Part of a small language model's weights: 10 heads of 32 (5 for keys and values), no biases in attention or MLP.
MLP neurons of a small language model. Each row is named by its layer, matrix (gate and up: input weights; down: output weights) and neuron, and shows model dimensions 176-239. Each number is 200 + 40 x the weight over its row's rms, rounded and kept within 0 to 999. A neuron's up and down rows have the sign that makes its largest values positive.
After each neuron's rows, "fires on" lists the tokens most often at its 100 highest values on Wikipedia text that the model never trained on. A number after a token or word is its count.

L3.gate621,198,180,203,202,203,217,174,264,226,268,190,193,173,132,188,159,218,189,133,220,214,185,148,252,202,227,289,128,256,204,183,241,158,143,198,137,208,185,238,201,224,193,131,135,186,241,238,197,209,219,189,164,160,171,230,135,114,204,258,221,204,198,232,218
L3.up621,195,123,211,206,220,138,206,233,275,211,119,173,193,161,154,155,180,183,173,279,250,232,245,285,192,221,209,240,253,227,151,150,140,220,276,216,225,171,143,244,231,200,190,115,157,169,181,262,268,207,251,224,186,142,222,238,212,211,182,95,221,217,134,204
L3.down621,189,233,173,214,139,181,171,174,174,114,187,186,131,197,174,158,243,123,215,143,184,181,157,151,235,171,254,145,187,192,206,158,165,262,285,209,200,249,219,220,214,216,168,156,215,160,192,113,155,178,167,185,175,157,259,116,194,266,248,220,239,286,245,200
fires on: "F" 21, "m" 12, "f" 8, "em" 7, "ver" 6, "ev" 6

L5.gate126,203,199,206,180,200,106,266,198,185,208,212,244,179,287,197,183,171,165,193,192,198,148,216,191,213,196,224,200,211,234,254,228,178,213,189,227,262,145,260,219,194,262,206,218,178,172,241,152,199,211,137,213,212,251,266,218,227,180,263,216,187,162,180,221
L5.up126,214,222,271,252,223,209,195,227,143,242,168,238,197,182,284,180,185,190,116,253,167,133,261,255,210,227,162,216,206,181,228,219,269,195,164,205,174,167,171,239,160,305,207,132,197,141,195,189,206,210,220,206,152,228,190,172,224,193,223,211,189,251,278,225
L5.down126,132,237,166,175,204,192,118,203,193,180,198,144,239,122,126,237,197,153,269,223,180,248,193,202,180,151,269,189,233,248,187,254,181,189,180,169,231,110,226,147,176,209,177,245,197,127,315,240,207,197,260,199,210,254,231,224,223,203,117,210,237,209,204,249
fires on: "ne" 25, "ke" 15, "ce" 12, "ur" 9, "or" 9, "y" 6

L2.gate421,120,215,246,183,187,203,229,170,198,152,279,181,208,254,181,163,245,235,233,187,241,212,225,147,251,156,188,177,228,205,226,206,183,184,208,214,251,209,247,177,152,205,204,257,153,163,170,234,179,165,211,257,167,163,154,123,195,241,293,135,170,209,202,222
L2.up421,163,214,206,151,198,156,136,101,194,170,201,191,184,233,182,272,108,218,308,221,195,177,255,187,157,204,205,174,201,196,180,225,209,190,207,265,172,202,155,154,194,241,225,182,177,349,192,173,225,187,206,199,241,174,175,171,137,150,234,172,259,192,203,149
L2.down421,236,233,168,176,276,209,170,231,268,179,230,181,217,165,161,148,188,223,246,232,108,245,192,156,158,160,210,212,189,207,150,182,218,245,218,204,243,284,179,196,157,171,214,109,244,211,191,274,246,229,160,217,182,201,232,168,256,238,130,252,223,216,199,226
fires on: "u" 27, "ed" 19, "d" 8, "ography" 7, "v" 6

L3.gate476,142,237,183,187,223,201,242,238,220,184,120,182,193,162,134,188,189,235,176,172,211,205,188,235,173,214,195,249,191,185,138,259,290,199,177,185,179,307,226,151,187,143,236,239,184,187,228,269,218,235,199,155,222,194,186,187,233,148,244,183,202,166,126,209
L3.up476,182,139,183,130,174,213,273,201,199,212,230,161,224,157,202,156,112,292,85,170,134,201,199,135,210,171,198,194,261,207,198,263,172,238,233,244,170,212,146,172,236,240,229,222,237,266,200,258,217,290,212,256,173,184,148,173,189,160,243,192,144,181,252,220
L3.down476,216,121,179,259,218,191,184,242,221,121,161,241,242,158,190,219,194,154,158,263,212,187,222,158,241,201,209,179,199,185,162,202,103,207,134,210,189,174,166,192,271,220,167,150,236,155,158,254,179,177,130,188,194,209,217,178,228,201,191,148,282,213,180,154
fires on: "or" 30, "r" 20, "er" 15, "al" 9, "il" 6

L2.gate432,246,194,245,253,282,202,221,231,188,230,244,171,219,197,153,224,108,190,178,132,208,160,124,236,172,295,166,250,193,159,208,265,212,228,206,221,211,106,223,238,168,181,208,178,191,200,198,199,147,135,270,180,152,213,233,219,253,243,157,165,177,240,295,191
L2.up432,137,231,219,192,166,232,186,174,170,254,130,240,158,207,259,172,151,266,187,147,193,130,158,120,221,174,173,195,223,173,230,263,184,190,153,170,189,202,268,208,204,228,127,221,190,178,175,247,181,195,240,91,130,228,181,228,224,146,217,237,181,177,184,88
L2.down432,172,138,178,211,262,117,209,171,180,169,226,163,206,169,247,188,234,159,169,239,132,215,224,224,227,197,196,201,240,207,211,185,186,176,199,196,179,172,161,290,227,168,196,251,227,235,217,150,242,215,190,158,273,255,226,171,176,190,254,153,225,200,212,154
fires on: "ed" 36, "re" 13, "fe" 12, "ut" 7, "at" 7, "al" 4

L5.gate576,200,150,171,196,126,172,203,221,183,205,113,241,169,226,196,247,112,178,217,190,181,144,230,200,174,206,243,194,184,146,196,256,229,186,214,208,241,197,179,199,183,287,220,182,186,172,270,228,240,176,189,163,204,238,181,116,277,154,226,202,157,270,310,193
L5.up576,210,192,194,224,215,203,241,193,179,250,161,273,129,153,251,223,195,224,153,289,168,124,230,159,230,254,157,196,131,202,209,249,223,207,200,209,248,225,177,162,286,187,168,171,204,170,180,271,262,163,230,174,216,228,192,248,269,226,211,235,208,167,163,218
L5.down576,160,215,223,217,176,152,269,210,190,200,189,216,216,179,193,220,157,171,173,166,175,187,197,151,191,191,176,232,239,173,158,210,176,228,213,280,224,228,171,208,208,241,159,192,177,209,229,236,197,180,180,207,255,220,265,236,198,149,163,280,168,146,231,205
fires on: " as" 18, "or" 12, "ce" 8, "man" 7, "-" 6

L2.gate295,260,207,155,127,266,229,137,240,182,133,223,180,198,178,130,133,175,237,222,141,203,222,214,198,229,191,140,221,227,187,189,184,183,226,255,265,217,156,112,188,160,239,167,150,162,136,217,154,192,185,217,152,145,213,225,196,145,219,221,218,214,141,103,213
L2.up295,248,316,232,185,216,196,150,212,229,209,221,261,190,206,224,179,153,211,196,172,154,162,108,221,201,43,185,186,185,211,191,174,146,239,173,169,180,183,163,256,183,180,160,203,175,245,134,141,235,221,213,175,183,223,243,111,221,165,181,192,184,150,196,167
L2.down295,216,210,205,216,188,246,229,180,191,172,211,184,173,197,221,223,187,266,227,154,229,208,207,164,180,213,182,172,124,154,144,278,252,181,219,148,181,226,190,208,117,149,202,231,177,149,186,121,200,183,210,199,144,190,172,221,279,189,188,228,179,137,223,163
fires on: " inter" 29, "r" 19, "l" 16

L5.gate580,183,142,208,262,144,257,254,141,203,188,233,278,180,149,192,179,183,199,215,149,207,207,146,205,152,133,251,242,190,236,212,222,185,193,139,171,236,180,231,82,277,229,182,156,217,227,229,166,193,177,180,212,183,190,185,253,184,166,207,171,192,131,190,181
L5.up580,101,215,176,169,286,129,262,212,207,160,207,196,149,164,176,217,255,160,127,189,155,227,217,220,211,261,157,245,208,212,197,238,192,187,128,238,173,218,253,259,165,197,131,176,242,160,260,193,171,130,260,269,220,196,180,132,162,168,156,176,181,279,187,208
L5.down580,210,200,172,238,174,248,132,205,253,185,227,259,133,218,236,205,204,186,177,224,209,239,225,212,198,164,143,161,267,133,264,248,235,96,218,160,228,243,125,145,209,187,264,272,225,232,130,224,239,220,177,185,194,182,231,214,203,246,184,223,182,122,207,184
fires on: " and" 55, "," 30, ")," 10, " while" 5

L5.gate297,269,203,229,188,257,221,150,214,168,211,197,198,196,147,204,242,228,186,163,196,245,207,141,176,187,239,158,141,148,162,206,202,257,253,229,193,200,254,240,255,108,218,184,190,176,207,179,205,190,240,143,246,236,179,245,162,196,171,202,224,250,244,239,208
L5.up297,203,154,211,200,240,240,154,219,273,208,217,234,264,171,203,162,212,188,201,209,268,205,149,174,133,199,227,211,193,205,230,177,301,143,216,147,241,260,172,227,250,231,170,212,198,189,212,219,201,192,258,174,204,149,131,195,167,214,234,235,231,174,261,259
L5.down297,199,222,268,195,179,221,151,164,229,217,207,247,205,231,134,213,149,198,190,159,215,202,275,203,284,212,160,187,234,195,192,190,190,195,173,163,271,246,249,208,188,276,270,189,175,213,202,165,162,199,124,243,216,216,269,200,212,168,193,217,188,196,163,170
fires on: " a" 61, "s" 22, " an" 11, "as" 5

L5.gate115,171,278,225,277,271,193,255,140,220,216,220,242,224,153,232,234,162,191,163,155,204,181,163,231,216,152,220,144,196,260,271,187,173,174,231,220,163,148,138,112,184,181,217,175,229,206,212,191,248,187,194,217,149,148,228,220,219,225,198,191,172,241,219,275
L5.up115,172,242,202,218,251,196,253,149,251,253,273,249,151,191,200,180,115,91,206,209,228,279,223,193,262,201,176,114,163,198,196,252,227,256,203,214,220,104,215,231,143,234,255,222,207,148,169,128,238,226,211,222,211,126,155,162,217,160,195,202,184,204,144,182
L5.down115,237,159,202,169,283,273,228,180,119,178,193,146,201,330,240,162,199,155,216,212,223,199,187,274,159,185,179,233,192,200,176,247,206,249,200,159,197,206,176,256,213,247,283,132,212,213,152,210,197,144,191,204,224,249,240,197,230,228,162,262,149,164,227,140
fires on: "p" 30, "ol" 15, "ic" 8, "to" 7, "o" 7, "e" 5

L2.gate609,165,197,218,141,283,186,194,231,221,190,194,234,228,117,198,160,172,267,221,188,242,163,204,168,263,257,135,243,245,191,243,194,233,287,151,222,241,211,201,207,163,174,225,197,184,187,194,263,179,228,225,228,165,163,228,235,217,246,241,122,242,110,146,191
L2.up609,171,208,239,225,164,171,163,110,153,192,192,181,195,285,92,127,244,231,185,189,185,166,148,145,220,130,218,180,233,203,111,185,250,233,144,211,90,229,181,209,143,160,216,203,156,290,212,203,146,215,257,220,182,115,227,200,209,184,209,159,194,231,161,140
L2.down609,250,214,199,254,258,172,248,243,267,180,180,209,235,181,155,172,240,257,119,161,179,216,173,233,211,208,259,208,267,150,185,239,172,200,188,238,245,213,197,156,155,188,207,195,171,157,185,226,151,209,202,166,196,187,140,204,253,162,200,195,189,229,177,237
fires on: "t" 35, "d" 30, "r" 28

L3.gate428,163,195,192,180,244,288,162,128,148,159,243,232,150,165,211,180,150,268,253,178,188,143,261,211,203,217,222,171,185,265,260,168,225,129,136,208,221,216,262,179,232,253,171,135,250,193,218,175,191,181,161,261,215,150,156,168,147,208,176,153,178,209,183,280
L3.up428,206,187,224,187,188,187,151,158,263,207,227,168,201,193,208,178,228,171,169,182,204,222,122,225,105,161,213,207,211,224,106,160,239,168,179,192,206,185,288,155,189,198,180,254,278,153,206,121,187,203,123,191,226,158,153,133,170,211,199,206,172,222,171,245
L3.down428,189,203,155,193,222,225,241,176,205,243,206,186,240,147,193,258,177,159,128,232,176,155,283,230,219,229,256,185,110,228,250,258,193,269,198,218,211,201,217,220,241,166,236,129,257,291,182,172,193,287,266,208,200,171,198,252,151,203,153,215,188,204,197,198
fires on: "'" 91, "ver" 4

L3.gate100,116,256,170,279,189,230,217,145,184,167,99,222,186,238,274,183,224,202,187,233,177,200,227,199,173,260,157,237,196,183,201,215,181,143,230,221,202,209,160,177,206,178,207,135,214,181,217,231,189,221,174,266,144,294,218,221,172,154,211,185,307,216,223,164
L3.up100,193,188,190,158,250,239,280,169,209,225,194,278,149,208,271,224,217,220,262,167,185,171,239,226,174,207,186,214,201,258,225,260,234,277,191,222,240,251,230,254,198,227,209,212,183,246,166,234,198,121,228,191,179,149,208,136,205,219,200,194,253,195,244,121
L3.down100,250,212,229,202,198,164,134,208,182,159,250,233,142,269,116,220,227,242,122,137,197,185,148,187,202,213,263,253,161,157,236,276,266,161,265,181,117,129,205,186,284,207,158,170,177,195,189,201,176,197,196,218,224,206,187,160,181,281,120,246,242,164,169,180
fires on: "u" 33, "in" 24, "is" 13, "el" 10, "iz" 5

L3.gate293,125,191,187,189,179,190,202,231,227,237,252,181,218,189,172,219,185,215,198,153,153,186,108,261,173,222,261,195,199,206,237,229,255,202,206,149,224,206,150,225,167,172,166,143,136,218,130,249,237,218,232,199,267,153,139,217,140,99,245,191,194,151,218,190
L3.up293,267,240,231,201,217,66,198,126,184,162,206,234,167,287,238,127,254,161,174,188,215,198,202,184,102,203,222,286,239,144,226,224,261,251,195,211,201,139,200,230,210,212,177,185,203,239,240,166,236,206,154,183,183,200,271,163,190,131,159,224,222,200,243,259
L3.down293,212,158,204,186,196,199,152,280,188,184,172,143,110,192,259,162,261,167,182,197,231,216,252,238,188,187,161,203,172,143,175,182,213,228,228,161,181,137,212,208,167,124,129,239,180,125,218,192,231,168,219,235,171,236,183,221,174,191,208,243,189,238,196,162
fires on: "on" 20, "t" 15, "ist" 13, "r" 13, "mb" 8, "y" 7

L2.gate10,232,318,191,203,238,248,216,132,224,162,156,267,220,250,290,314,97,178,148,227,194,216,155,202,219,176,182,152,117,195,211,218,149,196,259,246,273,178,197,188,125,191,209,227,156,247,170,158,202,192,256,185,165,209,206,164,214,178,153,193,130,242,237,203
L2.up10,245,268,197,228,177,202,263,111,236,201,152,221,241,234,209,228,123,204,105,297,152,199,185,201,238,204,176,221,207,155,204,218,190,205,263,271,192,194,254,214,209,164,170,198,157,243,189,208,201,193,181,200,176,159,257,221,221,241,226,175,149,188,216,262
L2.down10,241,113,160,232,184,150,168,224,205,212,136,216,200,266,228,204,225,266,146,148,279,265,187,256,190,233,242,149,186,213,242,173,174,190,190,226,169,157,210,211,193,213,132,217,226,228,129,151,234,255,150,277,167,194,208,189,185,188,143,167,179,232,186,189
fires on: " Gu" 29, "present" 17, " post" 10, " took" 10, " what" 6, " former" 6

L6.gate205,189,181,206,202,185,229,170,175,251,184,162,200,204,232,168,260,247,216,196,189,256,257,181,190,214,197,150,255,171,148,215,91,225,300,168,224,129,229,273,187,199,245,160,257,203,194,200,164,162,188,159,280,216,205,166,116,161,187,128,148,175,225,109,200
L6.up205,227,203,218,183,189,228,147,228,179,251,183,222,201,243,191,135,230,207,151,240,220,200,232,152,205,217,238,216,151,162,201,274,164,268,144,194,160,233,234,192,205,161,182,188,199,230,155,254,175,207,221,185,162,262,215,263,211,116,159,212,204,161,258,246
L6.down205,182,192,201,276,208,242,197,158,307,178,226,156,232,149,187,136,183,240,226,176,220,294,134,307,200,156,121,244,246,105,200,184,176,204,205,171,161,228,213,164,137,254,172,172,158,233,196,203,155,178,176,258,182,199,143,187,215,216,187,152,218,209,182,215
fires on: "u" 16, "t" 16, "bi" 11, "b" 9, "ma" 6

L6.gate447,230,141,180,209,244,177,154,240,139,257,155,151,203,239,234,210,215,150,229,287,205,263,210,180,163,216,182,143,207,172,217,203,199,329,189,113,170,194,214,182,148,258,239,186,154,191,269,138,230,214,225,213,210,210,266,140,234,101,228,244,208,201,261,257
L6.up447,218,230,180,208,134,239,196,147,200,270,191,236,213,153,152,223,141,155,177,213,210,161,261,170,112,255,251,197,174,216,181,106,220,161,219,220,163,258,183,245,219,206,206,169,210,194,216,219,233,111,177,167,152,182,166,194,212,238,123,212,205,182,173,147
L6.down447,174,183,152,238,211,188,197,248,166,161,157,159,217,156,215,128,163,188,205,228,140,234,142,238,230,144,253,195,229,178,215,171,160,204,240,199,279,175,160,230,238,215,254,205,226,187,217,217,171,212,195,209,207,216,242,245,243,183,174,196,142,257,247,195
fires on: " an" 18, " a" 11, "y" 9, " some" 8, ":" 5

L6.gate38,167,211,140,213,194,152,208,165,202,183,176,147,229,178,225,174,208,175,195,233,181,161,137,211,243,168,207,106,198,247,165,205,244,214,174,194,225,206,195,127,193,239,137,160,193,168,178,222,232,181,194,260,248,171,204,223,264,212,185,221,158,257,222,157
L6.up38,269,223,189,240,242,169,180,156,205,259,254,136,149,196,247,138,148,219,199,241,157,142,156,228,268,195,279,197,240,162,214,214,273,235,228,180,204,215,226,153,174,238,223,173,192,145,197,130,201,222,230,248,167,162,213,193,252,178,287,171,193,304,201,187
L6.down38,157,218,199,143,153,251,176,164,200,293,140,224,213,252,181,214,226,168,272,160,256,232,183,188,213,253,241,162,182,168,214,179,204,194,234,265,190,179,233,191,196,232,239,215,161,155,230,222,218,226,151,182,205,301,238,295,246,215,207,270,203,191,169,195
fires on: "it" 37, "o" 9, "e" 7, "b" 6, "able" 6, "ut" 6

L2.gate79,194,128,182,125,205,233,268,191,278,171,128,162,141,138,230,277,254,194,154,174,185,164,218,194,259,198,232,215,208,194,280,182,236,183,203,216,261,150,217,203,233,217,221,170,178,196,176,162,214,257,174,185,225,209,207,245,161,118,169,170,242,278,241,270
L2.up79,246,153,189,207,192,176,134,182,249,237,230,243,212,227,171,155,230,251,178,207,255,172,198,252,194,177,241,192,163,177,202,227,225,152,154,267,248,264,207,156,219,197,189,172,231,203,222,176,142,235,217,205,209,207,212,138,204,199,220,150,228,201,201,209
L2.down79,242,209,178,181,175,243,210,235,199,207,182,183,191,179,152,192,218,147,214,180,208,171,253,115,192,140,192,220,197,152,125,181,220,189,235,222,162,215,281,165,203,241,149,171,176,245,241,137,206,263,210,158,170,209,203,123,155,201,170,218,236,125,156,243
fires on: "s" 67, "f" 15, "g" 9, "m" 4

L3.gate278,206,190,181,180,259,220,192,204,161,166,173,213,255,218,226,202,176,182,254,194,177,202,166,193,193,206,174,220,188,151,209,239,195,196,175,196,244,191,259,186,214,177,184,304,212,213,249,233,215,176,204,157,198,224,209,202,236,205,207,190,152,200,235,198
L3.up278,254,133,179,177,154,166,204,204,138,203,160,175,140,235,182,197,204,159,195,198,206,235,195,199,167,206,186,140,177,221,258,194,213,185,216,290,176,135,166,192,114,128,166,239,185,143,127,271,206,202,177,254,181,211,169,245,205,201,297,217,158,208,196,261
L3.down278,220,233,238,204,215,239,197,187,189,191,286,146,261,159,257,257,165,153,271,160,233,180,144,195,125,215,222,168,234,287,211,171,161,178,224,189,160,185,184,144,232,201,223,134,222,205,272,170,222,261,178,130,207,143,226,192,242,230,167,259,274,228,75,187
fires on: "ve" 17, "ju" 11, "ver" 10, "spect" 8, "li" 7, "ine" 7

L3.gate442,208,193,243,169,155,226,232,147,152,237,190,246,203,199,176,280,245,199,155,247,213,156,171,244,163,227,161,261,149,170,196,263,227,193,281,223,212,237,267,199,205,205,219,146,271,173,190,167,159,227,208,175,204,241,223,197,276,188,169,134,187,252,269,161
L3.up442,184,248,167,170,156,201,158,192,264,164,161,171,158,211,207,114,252,275,226,195,208,160,174,222,163,225,197,237,239,115,218,282,182,139,224,229,217,213,157,222,218,180,175,125,222,216,198,220,180,217,110,202,189,249,228,279,152,187,221,197,223,239,163,199
L3.down442,208,167,283,181,167,274,188,172,194,202,180,182,181,199,215,205,177,154,173,248,196,275,229,180,164,179,195,154,174,189,272,205,174,242,124,177,164,263,219,167,263,173,225,166,201,261,210,192,212,241,260,250,241,176,212,225,276,234,183,258,209,168,273,186
fires on: "s" 25, "un" 24, "or" 19, "ol" 13, "ent" 6

L5.gate37,219,238,116,178,254,156,201,207,249,226,171,190,239,232,173,170,146,251,163,182,205,170,178,196,222,203,159,151,217,166,163,168,131,187,255,210,318,272,215,202,231,180,156,107,193,224,193,193,159,134,222,264,218,224,213,152,205,174,214,190,175,285,244,221
L5.up37,150,212,165,223,227,287,221,199,209,218,170,200,218,159,231,196,299,129,151,236,206,184,196,251,177,155,135,162,238,233,171,275,202,257,157,213,264,198,238,203,203,231,208,168,187,181,174,182,171,189,212,202,112,187,244,222,230,231,165,154,183,251,211,230
L5.down37,242,193,248,225,191,227,245,229,180,136,197,206,187,176,118,203,81,211,201,182,209,251,261,175,238,214,167,134,176,175,192,193,237,217,240,254,230,228,204,177,184,200,184,159,209,204,153,140,154,180,145,262,170,201,245,209,136,139,186,236,189,284,189,244
fires on: "et" 17, "n" 12, "ner" 11, "em" 8, "av" 7, "as" 7

L5.gate121,258,143,239,166,218,177,209,228,199,174,172,269,238,164,276,153,237,235,340,194,278,180,166,189,233,221,150,193,280,143,211,169,186,283,197,182,198,203,159,248,174,147,195,222,218,220,200,197,274,158,195,229,166,189,205,165,202,148,202,213,226,221,219,168
L5.up121,189,259,221,240,132,224,182,158,265,181,166,213,208,193,256,187,263,253,150,248,138,229,208,189,229,175,219,152,120,240,133,166,146,245,217,257,89,142,167,173,145,190,204,106,195,216,198,199,164,223,255,199,207,116,215,236,237,136,196,243,258,182,165,180
L5.down121,110,169,198,163,172,190,223,205,133,180,168,267,287,225,253,251,114,135,299,161,161,209,262,163,179,206,157,262,181,271,190,208,174,194,154,215,233,238,140,169,194,182,162,199,183,169,202,248,170,164,157,155,206,278,195,146,197,237,253,169,202,240,203,151
fires on: "f" 25, "t" 24, "th" 12, "ve" 6, "ive" 6, "h" 5

L2.gate489,200,227,154,210,254,167,241,164,196,148,162,255,196,175,163,182,159,245,176,187,161,195,226,275,222,218,219,198,176,199,215,197,233,162,159,177,200,134,200,216,294,223,215,200,194,156,180,172,241,180,254,183,275,163,247,251,157,170,198,128,206,193,213,220
L2.up489,249,222,189,230,187,175,99,132,246,221,215,211,171,200,250,199,169,269,216,155,170,217,204,230,150,176,245,250,221,139,178,241,263,175,177,235,296,139,176,268,214,139,179,201,171,193,200,196,234,291,139,156,192,243,179,243,148,195,220,180,243,232,201,222
L2.down489,193,135,222,131,219,169,238,177,232,226,142,205,219,241,207,209,189,168,192,206,201,122,200,248,244,203,217,237,237,216,256,142,220,229,173,233,214,213,187,171,209,206,157,229,240,231,273,161,290,232,227,223,189,222,201,215,199,123,191,289,172,225,113,129
fires on: "s" 75, "t" 20

L3.gate591,293,246,192,208,215,204,197,202,231,179,256,172,216,189,307,250,174,99,179,125,199,173,254,241,173,218,132,251,185,194,196,229,179,174,218,143,239,189,188,186,210,176,248,201,228,198,231,198,187,182,216,189,221,229,207,201,238,250,189,230,167,211,238,184
L3.up591,190,201,277,248,209,176,169,236,194,206,144,230,239,210,202,303,123,207,139,245,188,166,217,246,239,238,96,210,139,203,276,185,178,142,235,180,178,131,174,177,289,236,157,211,148,271,210,183,154,251,214,125,227,202,238,177,186,180,161,201,219,262,209,189
L3.down591,223,158,122,291,180,150,221,145,251,231,161,141,197,204,189,214,207,141,239,221,156,167,195,211,219,236,226,204,156,256,214,109,170,169,135,201,139,236,176,173,215,110,167,163,253,237,147,204,162,164,210,192,244,225,233,93,194,161,220,205,241,179,216,169
fires on: " /" 24, "at" 11, "b" 9, "us" 9, "ed" 7, "wa" 6

L5.gate566,161,231,221,138,198,230,255,243,217,191,198,196,170,218,225,220,159,248,235,214,176,200,93,153,210,154,239,218,200,179,176,208,245,179,276,196,206,185,245,172,168,203,177,176,200,182,279,145,158,142,202,201,261,172,219,284,149,219,222,221,197,177,214,211
L5.up566,212,233,194,159,253,134,309,156,144,214,275,192,170,169,202,146,204,177,281,222,267,217,128,225,189,220,153,221,182,204,184,216,216,174,323,216,182,144,311,238,127,217,181,223,167,145,176,209,167,207,223,213,223,168,179,241,188,227,125,244,149,275,137,214
L5.down566,204,204,258,184,188,213,201,227,168,180,235,265,263,251,142,222,202,263,232,205,156,159,171,162,168,170,192,163,217,178,182,225,155,153,164,150,150,181,172,202,241,199,212,202,232,161,186,177,206,190,193,209,158,175,193,149,180,306,228,140,246,269,139,243
fires on: "," 42, " \"" 21, " that" 15, "re" 7, " and" 6

L2.gate631,216,182,228,270,204,164,201,159,264,209,136,212,187,220,202,201,194,213,181,188,199,155,249,180,228,227,223,226,92,184,216,197,247,232,211,170,225,188,252,219,244,189,173,241,223,240,215,196,218,271,241,174,218,179,262,147,191,137,179,158,284,143,218,304
L2.up631,226,243,225,263,194,186,219,135,154,193,165,138,223,157,204,212,225,223,216,112,179,168,213,229,146,198,217,203,164,184,201,137,263,143,180,132,222,188,254,239,229,133,243,209,221,204,148,226,259,143,211,144,198,196,224,233,178,164,161,147,213,222,246,190
L2.down631,203,231,212,283,217,232,194,191,228,247,106,220,253,258,211,219,136,167,151,189,203,132,251,154,244,240,273,227,183,274,255,173,132,197,263,203,174,213,251,208,199,250,177,202,352,236,186,160,214,247,204,217,227,177,199,284,229,268,165,180,285,79,186,216
fires on: "s" 98

L5.gate307,185,251,178,247,231,192,181,105,234,235,201,177,226,203,227,138,171,204,168,205,190,137,237,173,167,162,273,186,138,225,270,247,151,173,191,163,239,202,257,164,161,209,149,246,239,175,240,198,117,198,235,122,259,176,60,194,155,149,225,213,189,160,152,232
L5.up307,128,199,204,148,248,236,153,240,241,196,176,233,183,194,207,163,175,198,228,214,216,242,220,238,154,150,183,183,216,229,135,162,254,233,228,158,203,177,198,185,199,235,146,224,191,196,186,274,184,195,209,183,173,237,163,242,180,190,193,232,183,185,102,211
L5.down307,221,200,159,219,152,218,238,282,155,177,193,230,145,164,197,175,162,153,176,214,247,194,221,167,256,198,159,192,197,136,167,225,179,233,174,238,194,167,186,145,142,257,270,189,261,180,175,187,211,312,232,226,180,238,187,252,160,210,246,191,198,250,261,195
fires on: "ations" 18, "les" 13, "a" 12, "'" 10, "ta" 8, "s" 7

L2.gate478,119,202,173,233,242,195,200,188,240,200,197,252,211,220,112,169,188,206,170,143,188,207,223,170,160,187,204,210,209,238,216,170,217,238,199,235,199,202,267,199,136,171,208,251,252,252,191,215,171,185,261,183,203,99,241,198,208,269,188,270,163,217,137,130
L2.up478,170,241,192,241,245,314,212,181,198,254,186,130,217,220,249,163,246,150,176,212,293,158,190,239,175,195,192,106,174,250,182,246,155,273,192,209,194,193,208,155,214,202,270,199,133,234,242,193,168,219,238,219,232,66,190,191,183,229,171,268,233,178,190,221
L2.down478,215,159,201,195,199,300,187,219,188,159,212,71,195,180,145,196,180,122,182,265,179,153,260,201,151,237,185,159,171,204,166,227,211,162,176,264,171,192,210,216,226,216,163,124,273,244,180,208,245,131,196,219,163,158,224,277,137,181,203,220,197,191,145,204
fires on: "et" 34, "g" 13, "n" 13, "m" 6, "ct" 4

L5.gate110,181,253,210,147,194,173,219,229,155,198,276,244,248,267,206,228,161,241,212,187,154,271,202,192,147,226,221,192,226,219,230,216,157,259,199,227,149,301,223,230,238,180,174,232,303,246,228,148,217,160,184,221,209,201,231,261,247,222,184,260,232,217,192,243
L5.up110,210,159,184,199,221,191,243,192,177,200,258,193,192,213,222,212,218,202,158,204,239,158,210,361,186,201,220,176,196,224,218,218,212,119,247,225,143,137,131,200,319,173,251,157,129,164,163,258,274,168,236,226,179,211,235,250,225,143,201,154,182,143,136,233
L5.down110,225,179,152,145,196,288,167,198,233,205,212,132,184,198,225,245,244,220,203,181,169,204,209,192,242,227,229,204,175,235,244,197,249,222,170,256,139,160,129,214,215,152,276,244,190,215,194,222,192,191,228,198,126,266,190,242,181,181,175,243,169,236,252,147
fires on: "ch" 21, "ction" 17, "ion" 12, "t" 9, "ship" 7, "k" 7

L2.gate417,144,241,249,314,190,236,222,242,197,154,143,159,222,246,216,175,174,186,157,167,243,184,202,306,165,172,185,241,220,176,196,215,220,277,172,183,196,176,167,215,134,117,204,178,228,225,198,311,155,256,180,216,203,181,203,209,230,251,231,167,214,184,236,114
L2.up417,253,232,236,261,129,176,251,140,177,177,145,191,233,262,127,178,231,177,226,277,239,152,189,282,208,160,121,167,199,112,138,274,161,220,196,224,256,221,200,183,255,136,195,164,172,257,216,224,123,330,166,278,152,190,137,182,245,234,208,198,175,182,162,181
L2.down417,235,142,229,206,151,155,247,245,216,127,142,177,213,215,200,226,221,160,200,217,263,201,221,123,213,154,213,256,199,151,218,161,177,251,208,209,153,265,183,219,219,192,144,210,252,182,175,253,172,254,204,195,214,191,142,159,190,224,241,118,200,190,177,148
fires on: "d" 51, " used" 20, " served" 13, "st" 11

L3.gate12,225,164,190,183,187,186,243,189,196,242,215,226,190,217,233,221,147,117,215,216,243,131,213,174,310,175,162,228,235,131,186,244,189,192,182,258,199,250,195,182,237,209,257,247,140,192,181,151,227,212,243,202,245,165,129,126,236,197,199,226,190,243,210,201
L3.up12,192,216,168,118,207,212,211,231,157,179,208,231,229,221,196,177,40,195,168,211,198,198,201,188,204,164,173,218,219,202,127,226,182,196,194,185,178,242,168,167,227,213,267,266,214,231,219,273,282,213,248,192,250,159,187,165,191,232,165,274,174,206,176,247
L3.down12,183,163,196,178,153,140,287,180,138,148,152,216,156,147,259,190,258,171,170,214,182,212,207,166,238,207,234,252,85,235,164,223,206,153,154,255,288,197,211,208,259,214,241,184,207,190,162,124,166,216,152,232,204,192,320,187,175,192,228,226,120,220,120,251
fires on: "er" 24, "r" 23, "ctor" 12, "ist" 8, " coach" 6, "ct" 6